{"d_model": 640, "n_kv_head": 10, "head_dim": 64, "positions": "alibi", "attn_scale": 0.125, "init_std_qkv": 0.0219, "init_std_down": 0.0155, "grad_clip": 1.0, "train_tokens": 1261000000}
MLP neurons of a small language model. Each row is named by its layer, matrix (up: input weights) and neuron, and shows model dimensions 192-383. Each number is 128 + 24 x the weight over its row's rms, rounded and kept within 0 to 255. Numbers have three digits each.
After each neuron's rows, "fires on" lists the tokens most often at its 100 highest values on Wikipedia text that the model never trained on.

L4.up744:116134207105139123084118109159114123141112080092110135083104134143128061150147101106133125117155153108151109176117169115121098128116084174181125082104083147087111105163125123174129105141123115146130144122110127123144083118103147132106133128152111098148149099165116155109124154125138138159150122147115091106104156141109162121154127102071118124110086136138131128145142113137166095115077179130163123100179132124166116173114118152142146110117145152129148106112134111118099151129076111147137103176080126140141116111107153166146132114150125105124129125144175088083108134118143127133
fires on: "\n", "\n\n"

L8.up631:119131111158177135123190132117159094133115115137157154145115141097166146148142113151135091126157137150081141152123091122134147153122156118176124082100111120151091094111153102188138140135140118120149139165144168147167158126114160128129117127143152100147147149151125141136137144132108086152109111138148133125151132140111159122140120117130154124104148127166104092092150209144131155122163128099099098160167124158147100155166163083157150128122124149093124173142163103158148118148143100081128111120153084145133101107113110125130083155119183104133151170121100129131135106136128123122
fires on: " ", " the ", " & ", " on ", " and ", " was "

L2.up464:115154131130143128124101152151137152110118089138155157126096177137151124115138097141127133140123118143125141178157169127154128128092122131143133104094114146128143159132108127102067148126144125122092088157112175135167104096123139145116146126150119130124111155113146151141151191157133068148166155129121149113105117180133156139119149089152126118152094129147120135094098135163124151152099169082129092092155114155154128145131134180127125138153144145121145124114127117114136103112169115129167089138170142137137125109100178148146133151131108163104144145148172127131090133136149143145
fires on: "\n", "\n\n"

L5.up1002:130135089113134147122139102126136107098118169156161126133127117136088116070100114141120107112160090083105127125114182130127073098139143109110090128118131140137082147122147106103135150179104129160102106132134128130094156132144156144147064088117112121116118135137145136116175140130116138091130126115115128121133076154121144119156123121097109136157162113089115174140107100107125116142177115120116134104128102124149122101169109095138136151137184162126122123124127068110133135110130129100124114158120119118132115165174146095121082154099102137110143152129127122146126166120128144117
fires on: ";", "her", " what", " of"

L2.up146:122144128127136133110085136126130150096108091119156157116086154127147136121128104144129137132127128132116128162152166127153125120090132150167125096105122140125132151140118125094066136127156122127102091143124176139175101102104124123134139133152120125110104150119151152148156203159124076146157150127125151103102103174134146136119147096147125132150108120161112124105087124161123147149111168089130092085149121145153138148128126184105123149149135140122140140109113114121141109105169130111167080133168137130122125110113164164159129153124094179100133136151180125122096136143133129135
fires on: "\n", "\n\n"

L8.up117:090129069116120098128158136132127112085118149141140102124094124138148103125112161147124114087117134140111138146108125147138118125080148145163107094104139180125177131121088139157167141135115159142129142078154115125108123131118094110124118156101173175083126140129131090129124157141131116151150141168155153124111132097133092116160148097071093060153125083099094163140128160081141130122092113129157160110114167105100112095110147156124149166138100151159129137112100105106103156141139164147128147126141169115080120191144171150149140135090146138135150142092151091115174128114131137150
fires on: " H", "; H", ", H", "H"

L2.up856:138131123134161108128147143144140182118144187119104124134137130129139104096121135130139143129105092181158122089141171146144100128117155108105144104126070138130120134109151112114084124098120134133121139109125095101113136117137098152109129137083181157131125110116120143124133119144125140118113134159150112167143113128139131187172104148121169133147126141095085151146135131143110111137097162136170185156159141110124098130082072107110141148151125100117112114098139138123108121114091130144134107106140138094111107144096144082130104129134148129163102154117133120089113134174168112119
fires on: ", ", "or", "one", "all", "on", "een"

L5.up737:169137066135120088113110140125137112161131110141143156110131156142129119155102107113130136130124105065110166085106084135132125108107154149169138147130082165109105115127130147135123153110141133129135091120139161109118087090141151115175095161101148121153108116110103161110142174164139144180116138127170092120138112126134132143104133164104134148091118135128106137158201120125148106104163150141099134136169140130186160126100141126150127163130149092140139081109116161143149146142151081104105132111123119082129146135129116140126155136119092103118161101136097189138077179153129143114
fires on: ", ", " as", " written by", "i,"

L3.up1223:168138092083075109134149134196142139116153123149167084131095127130106137135154104132160128139086093157117183131124095127150126083124114150133151111092114126063127129132113174126172107116119109127148177134116126144115120120118130137134122109122101128143131133144102178133158120128117107134146106166150136133137138142132130138124140115144163175157123111130148176145152121148140140119154116149099100099131067140178133167121123132166124140117172121147111127137163084158121105117132123103093157141179119152103147119126111118135120091091128095108133105124167096130134149104133146130
fires on: "k", "é", " team", "er", " Festival", "or"

L8.up262:156116167160152111110189133134139118125122104163147121128150160115117094079104103156156111148112157130141131119137110141136120115117151108145100135152149159140122085111131104136128153155176161087131143152142140103134098093127137120107115107139137147098155154133099148173115119131123141130096079112124167084124078156142162135116183145097130106122145115120102124109122196144115113139081141140130136151137195158126103174095139140142165157134138113129101157140111147159131146127085127155136068156148116122113172127132119144125109111130155075139133103160184149107087109118143146077
fires on: " ", ",", " | L ", ".", " – ", " | "

L4.up1180:083163114123106103129111134137117130139139108151137128098147146118113115099095092122171105163124121110124087146122142122130165114132138103176076106112152119122116130110122122143145102126114121105110117158177104165171117141144136143150100132072095142122130165138114099117152101118099170092141136116100116130116123096111138114136109146127141123088124166158124116125141161136137129104116144124134122144148108123133070153124078124104188098139107117116097169146146105099116124150107121121113105166087114127121098100125096102166124110131129105121132133136132136099124130123161113124
fires on: "ul", "k", "0", "ade", "th"

L3.up556:148154125087107155110083112108101110122144103096150122121130109157162149157109114092135092120182161139088110066128165115140133154160159122145130146099114181141108125086139142122091130164138137135108118145140136135138121105127133169102137125193141110103127131115120129120139120161084158144117117110091142121154116135178124186122144118098137129109146119119134156094119160135165163113119157127158155123153128129155100119125149134152118141162140102106106113082146142106143126103133096133167140131105112155108126141130147161069087110081115132130136077151121130078126134098159127146
fires on: "–", " Conference", "/", " Mark", "on"

L3.up1198:138134153123109156130137085150116107158105096124122121111124195090108104116130145123136119170192180101147121086159189154129109121159144163152132108112142095167150132131143111142135119149086083121081173133091117121161142145140120148128082122127074096138136157117133129152124155155143129111106088124118090111138117106155179146126115109114120135161126123159115152115120117155133151129123148096100100136122101102151108180098124161154122105110148121122127124115127111140118143139102105075110107169078113155166142106109128088090130129168084121138132128136094125157126141108153136105
fires on: ".", "\n"

L8.up295:146150111139132105118108136143127135095098138153095151106102150081127077123106142096135076156132100141153133158091130133176100157154124151069145115142116156112099140124109156117115134135194107141134094120138136141130163119146082152100113160168127131115131143127139062111130141090139117117156113162153148144121110111136125144150109179108141106119093125134115143084141151138087095090087164131104142133089081114149127130156143118098086086156141123115131145159061137155113157118103147107118100115152121150119099145150129098130110090143125083140098111118142139128125115126106112146
fires on: " L", " | L", ", L", " and L", " of L", "- L"

L4.up1270:135120174141139133157132133164121111089139139124144109146144137125099151173145126090143139146191139121128063081148165115147115119132129181127150132096111084126146117107155136126093095158132083146159150172130136153149089140131138126116118121074089114143190093088150141133091127142130157113138103118120158099128114107121154100099151146129117132070134123142117092116104143095168137084114126117125101137120126115144168142147141129145089099138133060134107118107101174131102141126108070140088121095132111114154097138114111121136143124115148131102104153133161130156138138122167139112
fires on: "\n", "\n\n", ".", "ast", "b"

L2.up296:122086119169120110124063155091109120103126119122169121114137139124109129124115093099110127124127141119142136127121155125118121145094119098117154118157128147159117132168122138104114097202132105099162129100138128154150125154136135117141118078109140078170122125117113112104099136127119164098137124141128083158106137107135122148093074162102168108166111151112132174139148160108144123168121104128151163146138089080160114119142123092128136126150150122114169132158148140098106075154137123127143105160069140133096130121149128129116099149115085127153072173149124143165101149123118107173
fires on: "p", "el", "all", "on", "ov", "ited"

L4.up1044:165130142087133136156119140113097090117133164124155133106051064127106133134087139085134106119145134154122123165144139146133163126115132098144129100146128127124157162103157111152131110115120163154123150164122163169141097133153175159136183096131134101140087128132082091115132104096095112141130150150110128139135124144104161096156149163131149128123112123141145131103083107143148123115129139132129111081165129098154142109107157162136116172139184158092153139122160129146120121101122146102122109124165118128121076113110125127153191135100115106095131124137162095092107129135115104133
fires on: " of the", "\n\n", "\n", " the", "1", "ir"

L2.up83:126107107108130130161133159114070170127100106118133158168119167157161120111131118107129097137091113106122151113146150134169164135109128157135116093109089108099115090149086139151144097131102133137131160153135121163148067136129147105143072130142117101148119117143159118097107184095128099168174155137122150111123117166122139125146094134114077140118108142144107130120141130109158155129143137104126115124141112141128123132124164158133106181102152116127111091107135101106111179129088074133134110116120117122184120094131135144112175153154087158108158134104123141131115097126146123106
fires on: "\n", "\n\n"

L8.up1268:150130104109136122121114170147095128125099159124159087143145154128146136122111115133143099117161114098114104136138159125164155135123104163106131124130107087095142092156119150132108118123112124087170135124118134124139162109089102164149112153106169157124126111131123148106107134139117138110152124181125147149175138123130144128174116100125152135084134110148135086110142173086131126123146134122098138116109136123106047141131138113140123147091155113155146138113123135150077123119151089107161120161198110119124097136163152172163113148106138117114136136132115104084168121084138163152
fires on: " b", " June ", " January ", "eb"

L9.up982:112157113090148133170133122133142124164147093142093104078102131144097123118145120135099135111173106157126127110167153140091141157122100144116109121095107150122140120133116113144171137111101112179124094116126110122130186149083153081163146193135136139047086137123149117114162109082146120137124084143143107091150118146086132140097139139165179133113115129112113110110123134108118101094120148106131110124136107106152136134155097143103155119105117134181078125167093111136121117138164108114120128129131151122131100167120107161166112123153125100142123142132094105133116166139104134149
fires on: " at", " the", "er of", " of"

L2.up545:132129099094124107130152137107144108112078137102115124125138156116113181143140097219083168154115116173104146102111114163150128125083107148142129113116106104112081120079151139121119087157118147130177154143155124116165145149133142173128119125113111129104141135186122084144111102090111121153124126104150114142105154140094146070150137170156089134114131096121124098100109139164091124139118154093138122126143170125122144144137119141115134092167119148120121127050153128118067138173158173130164139121145102147100097125115156139133115134146119112143153142114159108123153146148171109150
fires on: "ic", "ah", "ch", "qu", "em", "en"

L2.up781:133101068145088115129136127157137127124114135154110099158110112154119196131165126131153115116137133135151138139134095142123091109126143170130143143133158115152120156102148129114151115120106135119130168123121074145149156155155183128133082135155095137134130126123132177144101162109124126069129086181140113108085104132099123145158131138121127138145087119132108176156129168150122163117140127123115115153155115128145108115140163107145157109148131113143152158090121133123116100096114126122127142085152142117178109083142096060137120149118128130125111128176093115174101144163106106092
fires on: "1", "on", " ins", "ype", " suff", "uff"

L5.up476:117144089089116090101135086124146102095119155180142120140087155117131118126112133124100130111114100123103164134132133103174105126093124153099109105112136161130172106129082145164150124134122104158120155163158098105176089127122127144118127118155176109120114142174117128130124195123161077129136163124106093178118101113146094130162152107101127149121153106119107156103114106083174107127149149127146105082139071144130137133116168126152132161134114140163104155138117138093138145177102100158146146152135131104131166136139152124161152142141145132104110117169108100118099096113122139119
fires on: " m", " M"

L3.up817:171084116124104195122185139146106161094150177164103087108131160116167172076142155136100115112151128092118104130111143128124132093121083117135120171146106143131124079133107108085138102162134147111125141143136097136118107164094118160116120080133085154150127153108115123104115139134134104110129090144102121109144177096118146148107124144099131134136138096093155123140164164092149096123080128115123106116109101110130134155102137170126141118103136089114140096109119128184143145144063102138112138127111181155106140096122120115111121108108146130119128138091132125141116091123147128117
fires on: "and", "N", "res", "k", "-", "]"

L5.up834:115138095076131071101177105094147111103106098083145139143141134092172175117148164155152119164125111147126120140101101102153136123138168108113119115110116159155152131145074103126107080139123127130148150147151130147153129124115145135148170123172109125097114145138164133123122158132153086148116101164128140139125160155156126143103110111115108113134150106108126116121109176109143083178161107100163127154129109098097099117115129104147162109119116135110128145156148156146124115113155098162138156157141137077144105177102120150145110112116137135176133145123112125083099108128155106103
fires on: ", ", " ", " of ", " the ", " between "

L2.up39:145087093137097117128150166149122163161103088152160127134155113107121145109114138135169161130104103156114146104103095080142158093154111129104094145142134142112151159149170130139100100102131126138120136091145159103123109100112090127103121158135099135143118128160138159154104156126163100147161120170110147133122146148148135144113128104144156123180150129130120136130136127123056124146100073078155092145110084152152129136099185113143162118097112065150115140161098119144131140145157112103122132137107142137132122120103114122162111101115143107139140121147130147096132132118151121096
fires on: "er", "und", "ar", "ne", "–", "é"

L4.up984:140118139124135142112114108165153146149165137131114117137105131146158152143147128073183099131146159133139131106136110123089096131090097132106099120115118122122134141096136124126108129131138117147158133140134106116171116115108150206152109133158126140140158123114103117157122107152136114084144153093101133123141175138166134157120117170097120136141157123141109119157118157092105110160141116060153130135137129148086066097128124152186141118146104115146159103078115090151057159124106095104104119120157091128100181141161144138131136137130106112093089155095120161142099105142108109120
fires on: "O", "oth", "om", " house", " school", "ol"

L8.up35:087110124098081170132138160104129174101096152099151137099138146142095124138155106151097103121110129141112149105155098135165087147122160086134124167153154178118151127142127125109131141135149118160158108110122114110162129120138148149124115134126107133125138090151163134119135108096128112115157134114145121128134117103151098165094126102158111135161154117118091144148124143134072110143115141154086135138132174110143151143134125131122119129141159147116141134129084167154164161170116069131125155087131130137124112143117153147135110149135119178107104158130080146146139099115160168142
fires on: " February ", " August ", " October ", " May ", " Fin"

L2.up1006:104123126136132117127129123102098145109159161145187164129154154158141137104153147133100118095124133133142132137110092127131114139177078126114165106140076098149157186137153087104144093139115100166096157144120159098134140131102119122162109139128148139142104119115095141164122107112129145106082143127125123156129180128146108137149153117095143164073107120135147072164151077120171147129133123094079086107175185100115140105127133137099120137148091137143143150117082094153116111115075136128126147130166110125155120120079122102099107152160112128107171143128117091124131131106102099095
fires on: "arl", "ox", "ij", "ro", "|---|---|---|---|---|---|", "all"

L3.up47:104148108134142131133102107137167110136122184175124112124123130132144157127107142123091176166150166156134144098140164109134142155098141132120156126112125118132107098049105108139118138133132100100093129147152113120145144130103174128104197165135154138107154138124143122123101099138113131142137124154112117093141146163149121159155120139127128175187139111153139123141124110150167136141132085116138147169166113108142115143158133136091122155172109135115114114134112144104121114104105130138131132149134162130133146149123137109124113128125130136120125136167122123148098147127133124113
fires on: "–", "ster", "onna", "/", "ort"

L9.up1278:144084123123121099123135106143142108151133147141079145108127093149142126079120152157111143119165136155134140117116163121125133119075132147092103090130130126146136135140145096093142141149127118125109157124124112169129121122138134152091168127125150123146149161105109125150117092157102110129143107174126175111165133099126151125145160131107133081124103159156118110103084143153150124129143162118076093078140136127123149123151143122164138115155127128139174189145123155131126131111104130094156124159093111100129086136140118080156085137127140120110105174116146134146100115102161131120
fires on: "/", "-", " '", "—", ".", "–"

L9.up731:114121072150105089111124155115148107169112098094152152120134117147181107148099093130131134151146111135087106112146107090163110129093118104113138116161128170133133087127131114152159147123102087146155134131177140160108144131107155132129166115121099118141147138128183138134129153086114133113104126120120139184100135135096140123118124153131090099124151144128130128104131153100122175181130129152126117103134143097128088145162099132150159101175130103140104140109172146109142156172160133145125131152148171122113120132118082148107094133089135120144119149098121110121132130115121128121
fires on: " ", ", ", " the "

L2.up6:139135091146111142176084131142111129136102143115161087119140168159127182156116158153121091140131137130106132142100124115167152117109194145103116151156140079112135131124109161097117124123119128133192106132099138109077111153140155105127114129124110138110140152112138138127133123115124100151149101134128136119141104116106120131102149132078102088146154166162165099099123138119132102144147079141128105119124151156121168163120108159184102162114108126103161143153146114138106115140108143166113104180094120115110122143118125131148132146106069133138130125160115083101120104101141158118
fires on: "em", "ne", "ex", "ce", "e"

L4.up419:121133125144167165116115099153104120112145130126127127125115120095144136110113140122099098132131139158119142103180140152119158086183103154142144091132126121108140146116092097135117128125054116119118137135115107108098158121093158100148143077094132079169154164105128119101112140140136150131146123085145104146116097099105081162110113139178154108132156143157079119088116148138095114134110137101160133127073136077137153135104125095149122156147125124147146079117119135137144088109130178104162111194141136129087132161136148192134149123150121160080105093124142151168157133133135136112
fires on: "–", "-", " of the", " to", " – "

L2.up281:154135128173154130115132158126139107177163106118136127093102138117090110143098089120129126108124132162170106099134117131141143119156121103135129108129113086141142098134122138088101120146150114086077083074114121131153158091153131144154127135114122159142106067126129097126124119144156125135127135141168158103118120118072077134157131106134150080169139127165132124160101138087111132127146157097163160140122084130103079134160181101136144110101095085145109126146122104108126078126132106164142157104101193155080105135148143175136123158115139125121172133160161178091129120134154145126
fires on: "y", "ing", "l", "ie", "s"

L3.up59:127091140187135138169091132136124122067153158142121138160093136137141190161119185165090132137142159132122122116114110080142121105110101160130148105170118158188123123119160099136129159160131125130127086134136139123141162080162164096150107133132131093124168108135109136145065130143142128095117142105154124178135144076124112072064100142122111115139148145104120093105136115095144142150076140070140129140117111097115118116148146132170161121130095127102148180122102131118133115160145112116143177107127164166115067132144131130142124135112149166165135139131121118125114157121130145114
fires on: "al", "ach", "ad", "abb", "one", "ir"

L8.up176:092151063145156169151160089144130105110121078177161112124150106166103107105129132126174104119092123111132103156128146119106151159133161144119113124114106184106138117098157109129127120153122105107163141137101089076132154135138120147138130113117154133142099137135127184106189169142121135178136111089179110128130087131130133140092107091137094158113147122140118150130154128116114100132129133084097123125137123106121088153165096121146143126164161164081132122136094080107124164093135108102121103119111097118119101136099171155112137123123093092159156129152127117119104150129172153168
fires on: " the", " of", " and", " a", "i", ";"

L2.up434:166133149106159126137106134102110175111105083128113183147109126145080136124117115117136154149109154106159153165157175117138132141155053164162151092139134128116138135153125091084108140159135144146113144145126174156136083145169187149074146128120138110164122082124149118148101151143104128113133123154082148144144075113111142113092147159112137138095081149110106110156120063161142090143111118074141149114169131103102106136120114165117119107135129133111161134082117127127136127109151113117103095126142101153162118105093122125107176132081114131110144150139135114098136107115140092107
fires on: "\n\n", "\n"

L2.up890:149096093146088118191101124110077110089138141132112152130124104175142135130142101116157150146118165094155145143119104191153134116092089098111154123133076139129167138125126149126140182142088161103094121156105120121128097143091137149111134084100144130157115141089138139138146151146077116146151155162116091152122108135130166099115154082128170164108140155147132156116092147088153151145181133110120088092180102091162134157122137104148159175105129134137140119135165109140114098100099132121127079125155109101148150086104168167156101179151119115105125097138119101127103144129092130118
fires on: "\n\n", "\n"

L2.up705:075121082154154127109109138107087133149124158114114149134099144139128157093098145161160127116119146114139132122134133120113175126105126110104161120165106082128144101159088158138112134158162140179128071149088089120161097125108118111119093125108156125128152156143101131138129136118129125127143138096095078101148086110093082132171108124154105108114131092120156123127136140139107132122104107168153116150137144102171123130119100167128104143120156136133114149180094139140140140109118136175105141089138120129163163097163076161149110077104108109133128125086106154105157119099135077101
fires on: "my", "\"", " My", " his", "==="

L4.up85:145094083138113115118147121142125141104144123077101156150140126138149143141095150095119125151136099155065124122098100147085132172086132134133189131119159115100096120099119141085159101158129132120139079127092099140154110130133130116158163104137093133123149143141151172178122105127113173098108120138165108125106132126093155092110113139146096154120107137152155125126101138129133096099147128100141113098081181124139148096151140122136129121108109118138133125136171123141100114141177145144178115111149071093111125160150137124140169107149141131128122151154127144104167166107171130124
fires on: "ic", "ah", "ay", "uk", "od", "iy"

L3.up1170:139145169116143112121119112081118098094165132125134139127161120147150141139137125118165124146098189094156155115116137127144087106137154133134141143147091145138149118088085149137140116124126093149158160102161118116118129129108166148096105162172169108136121176131138111145073087118154099147080117094133162141124129140132123148139106082106158093109164125076155131112110163113084143158114125139137115114138103092121097131122126118131118114124150107137121152134114145144118103112131144215124128160153117126131116101107090127138148141114103120096135166086109137104131114170105163149
fires on: "ro", "in", "le", "e", "y"

L8.up123:171123158120079110123165108159169120131113104092153128114102126123140154106106088125174079119167156116120143159130144109124114137111175095166132125164157153133097091120119117092147123086139128123161113157128101121117134141138127093113110118144135113146103131120101140170144110147088105180097130148158123135150121117131114106147124112103139143107145121103140156098149116155098079115162116133122118154150142140104157147126142129148165145137125129129123123159130125150103147136126118099171152135119167150103145131085132159163111143117134135120138158118168130113109105108131159082
fires on: " | ", "\n", " ", " and", " (", ") | "

L3.up1110:149146141124145151114120119100112142131114094130137183122137114174159100123121120088163092121128182130075130159089161140159156093117145153151146076094122128143107114159129078103135170162121136154091144170136113142142118082147153139115149138099149167127106102122136135118101183119087108132161105132111094119113132131116150125133141122108128120123174143119117121112098099148133121170126145135163123118125104143096137132122148148143107107131107104144140131136134151153102121116110091142144121146100095103106142111139151155116111137144119138169111128147125140131107119131104144105
fires on: "\n", " l", ".", "\n\n"

L3.up197:119139165146115137133108139131130118130146102135142158119126171148155160164076169117180131115107186143158126128126185118143122110096095117124153104133112129117102180150119156123113115132076110191136119149160131162124097083124100126125108111095140125123142104153106164075114165110094112103151158138122093138129151101144098135191116159066118100110125145119119124108162124177134119157107170124117141150150136169095117122114153155141116118133124144094181121118120083118145136148156142124145098115122096141122131090106118107108126113161131132120153165121144124127116132148122152142
fires on: "\n", " med", "\n\n", "ur"

L3.up1114:174154108152160111152144136114132173123143105135109087146137143122132155132109128122117117155155141134145133135118156136121156173147105101122139129144096166158124128111134130113165139148163090115123099134071131134153124155117153133114141097133102081110145131159132106110158121146151118095164105146082112074093166109129137100131117118144109096120104127110144163128087137113128137145126121159126105127127122158154134123132070125103154157173137119090148124116090164167112110168124136186124143149109167104121107137103097154101112131142138088101144135129128097151130090147133129154
fires on: "-", "ion", "ly", "]", "ian", " ="

L3.up827:141114171113154148135134103122138134103146149156169139092134111117164157101131096139127156110163103192160139101107143133147156097114130117135166153122164079144136073103129121139169102114151089140172139135158181071149130112157157136177126115143105122110097126096154078123134120124125153113117122163145161127139126113117115149123136105145122120139110116174156138145113126114130137106141174129139166139124107124153124147117111127089122123127150106140097139088147145113108143105131157125117125150123138143109144111123136182151115159109110104141127129155118129131137108105058115131
fires on: "y", "en", "o", "s", " the", "b"

L3.up240:112169096113117110135081171169103143103074088127140137108096163168135126105109122122123158159122140138135144179162170132164111124109127170184162095109121122136093133144110130118126130146128116152098113120138168129174086081118125160132103167155134133139109121125125155119135152137098086184130134146096133132106111155100175103123120128149110129132095139150090139103078104125127112133092169113157091103120162106107119132081170140124128131153159156086143139152131105146085174148122142132136118096180128108086134095099134157148144137137131153094165129132163112089096142128125157119
fires on: "\n", "\n\n"

L9.up1114:163140160134159137172178109155099153169157054129127080123120150118138107097145161086090137117164112107105129141125117092136143168088112120108107088145126102127126066127123149121144141153126094129128135098117119157107160133105129153093165116107120114097147125130138156148111129115081106113112145149169114110154157163119167158139158117146107134126117150132137141123119116106145098116149188114137147138139128130074147121141130147153130098178121130116153167135115113132109128084068114128162113138164141132117155147121131114137115114100160150117155152114125102153120125140118052124
fires on: "-", "–", " '", "'"

L2.up740:136119096119157120147083179156110163100105063124101163135122155128175120133099125163136102125137173123148136116146177108132137130112123141168145115109116144121128152119121108100119114152135145167134118133119157133140077096123130111118120145124115126115108150153175173124138156137112122134140122163119140167120108136083151129117091132141122135118095153191086167167108092126136138099109137108183103127108113147155133175149133131119117140159147143097159141096111105152115176149122107171149099073150174120163139121126155131094141163169106138097169122112160126105101153127144119087
fires on: "\n", "\n\n"

L5.up744:102125078106123089117109113121126133108130157177112114126129089110097155149131152153127137139162149141124133120108093141116154155110112134142132098084139107167126143108142104110112130091154089110084135147129130183123166139100161130165154078124133139123153121161116152136168131132152111145137123140097100155144097164162133133111170136146162146125168140095153163089112109073150162170144115111158102112113130168108136124136146132159113107154183126155104136123141119154082140132204140087118139125120146143105101079098121146119129092122115135158179108132121169149089149116144093159
fires on: ",", "s,", "a,", "),", "er,"

L5.up775:130132099169132117159136121184189106121130155116148134120095120096135147158110146152078102121125106129130152108134091170121147122179145096192120124092131117136141170147089126129095126096137155086149152101087122154069147145083179156147153109119129091090154153101128147120125092117143084133112139145107133148137140142158168162109126091114164109138130101129090147120098141133093120151132136088177152113131091130095144163116177134137131125148126163145122123143107138139078096114133120115116075127094103158119110188120069084177157121103146121172098114132132108139117104117170112086
fires on: " ", "–", " (", ", ", " (born ", " – "

L2.up1228:117164156119123158147135159122104116118119104151096105101148113093136162096150167116138149150114133121121140085100168078158159120158123154169143086136101182109114106135071133102173155087140134140147092095148083114077118085138136092113148147136151114128135143154122142104114135101130101093137143146151134156126145156160136123107177085097126060120176150124134154132138138119172136119081115159179101110147066119108118113131160104172113114120155138126127116104117131127136121129128086108120157130102116122118126124089088121127110123125127109148113117146086148102099094102135135129
fires on: ":", "-", "–", " – ", "L", "yl"

L5.up51:117134076111113105115135172134125093099151105137137096158090104141083108158105142157139152159158133126103115150089142106128140097093143111108149102134116117099083145129133118115094138101114105086124153131126164124138102111124159158106135125098097163133137152148121112108153151183121118124099097165144153153099146116138134156131128129137130121153082139114117115094088112115096129191148111146155141105123187168127138162122158098162148132141106108119129155135133142132110147076166121101133169139106122115129154104110115121134152131149144113123138137138099161123077131130166116154
fires on: ",", "s,", "ers,", "o,", "—", "es,"

L9.up806:125132062103181165143066131137128095093144159139101142119146154097130144094149117131148142118089081114159149128138143108173100101071111164162128135146119093126136119146101160130110141126096140132142153123113129145117126150225109124176147116122112134138116157142119138131084129141130124133125116133146124109132111165118175139172163130076094144151145152174157125122097136104133177136142098122097174105133167096134144139089133141149109148118081133087127142093106123099115164163101131149121133152124141112119119178113147084153139118127111116132162101121129132133140135155127155130
fires on: " | ", " h", "h", " H", ", H", "; "

L9.up805:120106152152124120133146088161147143109149168117178128149165150140114142109126150153112115148126126164106129110111143121146120141124129143149089121169175143138109090131156148109143110126106098115118127151126119055127157146117134073125118112101164100117130152164128113157175133154139121175128115111159081100126112121112166083077156126121159104059131158105113159094070084124141152128159156127116137096148137138144129175111156101084146126108125113089129145134155142146150130121147125145107108178143121162118192164141167127124129161109154109158110098124171080105118130093152094105
fires on: " | ", " ", " of ", " |  |  | ", "; "

L2.up523:112114136110120155125128135153151076083162088079111135099144139148119126143118122187121136178147163139090126082095131152134133129172163152134147149101158110113119112153146147135109099140145080134121110154128134155135168095159160086121137140088162143158148163123132125069163118111137115124110133095140125161086095149146098118105111079139113118135179089115132159125114152129178071140115152174179107120133131120142128160115161088136101142124109136138130085100119131102114116126110126143123116120136088141100158128078152135126127154118108166134119098098155171123088107100137084127
fires on: ",", "–", ":", "anding", "-"

L4.up95:134110151105155120112094133133097114148103122105144150112105134154140105095130139118099124134121112113156047160156205111152138118146143167141118111104127117135144125158123121121114164154114135111123142199128149109166082116129119136115107136127131109165145103139138128121122153104087098155116135146110130148109156158113173116159164129131096157142138168117119109166121123118161094135105154130148135146125130143094085111139164140144162150131156136111144123123106118101119156100134091113147081112098105145141071120094095124122129191095116140130137142140166144095101129145099175111
fires on: "\n", "\n\n"

L4.up83:155160100126114137129125098152121134148140153057102114119128162168124113106124148078130142133144141083090154162107172125090135142169127123130086114157133164090114117096155096169133119128126099119116106150158115135129160133155121154152124210126101165133156110147151125165136115154139123152115105103145146163128130137113125164124134121141123169144105116099139107106135146118196193121117119077114152123129075135133137127129105099139156160120127095158130115117147125079150142114114157130127128151146150143125070149072139141089164113157085088101168133114103092097135123112127126159
fires on: "is", "g", "us", "und", "t", "ang"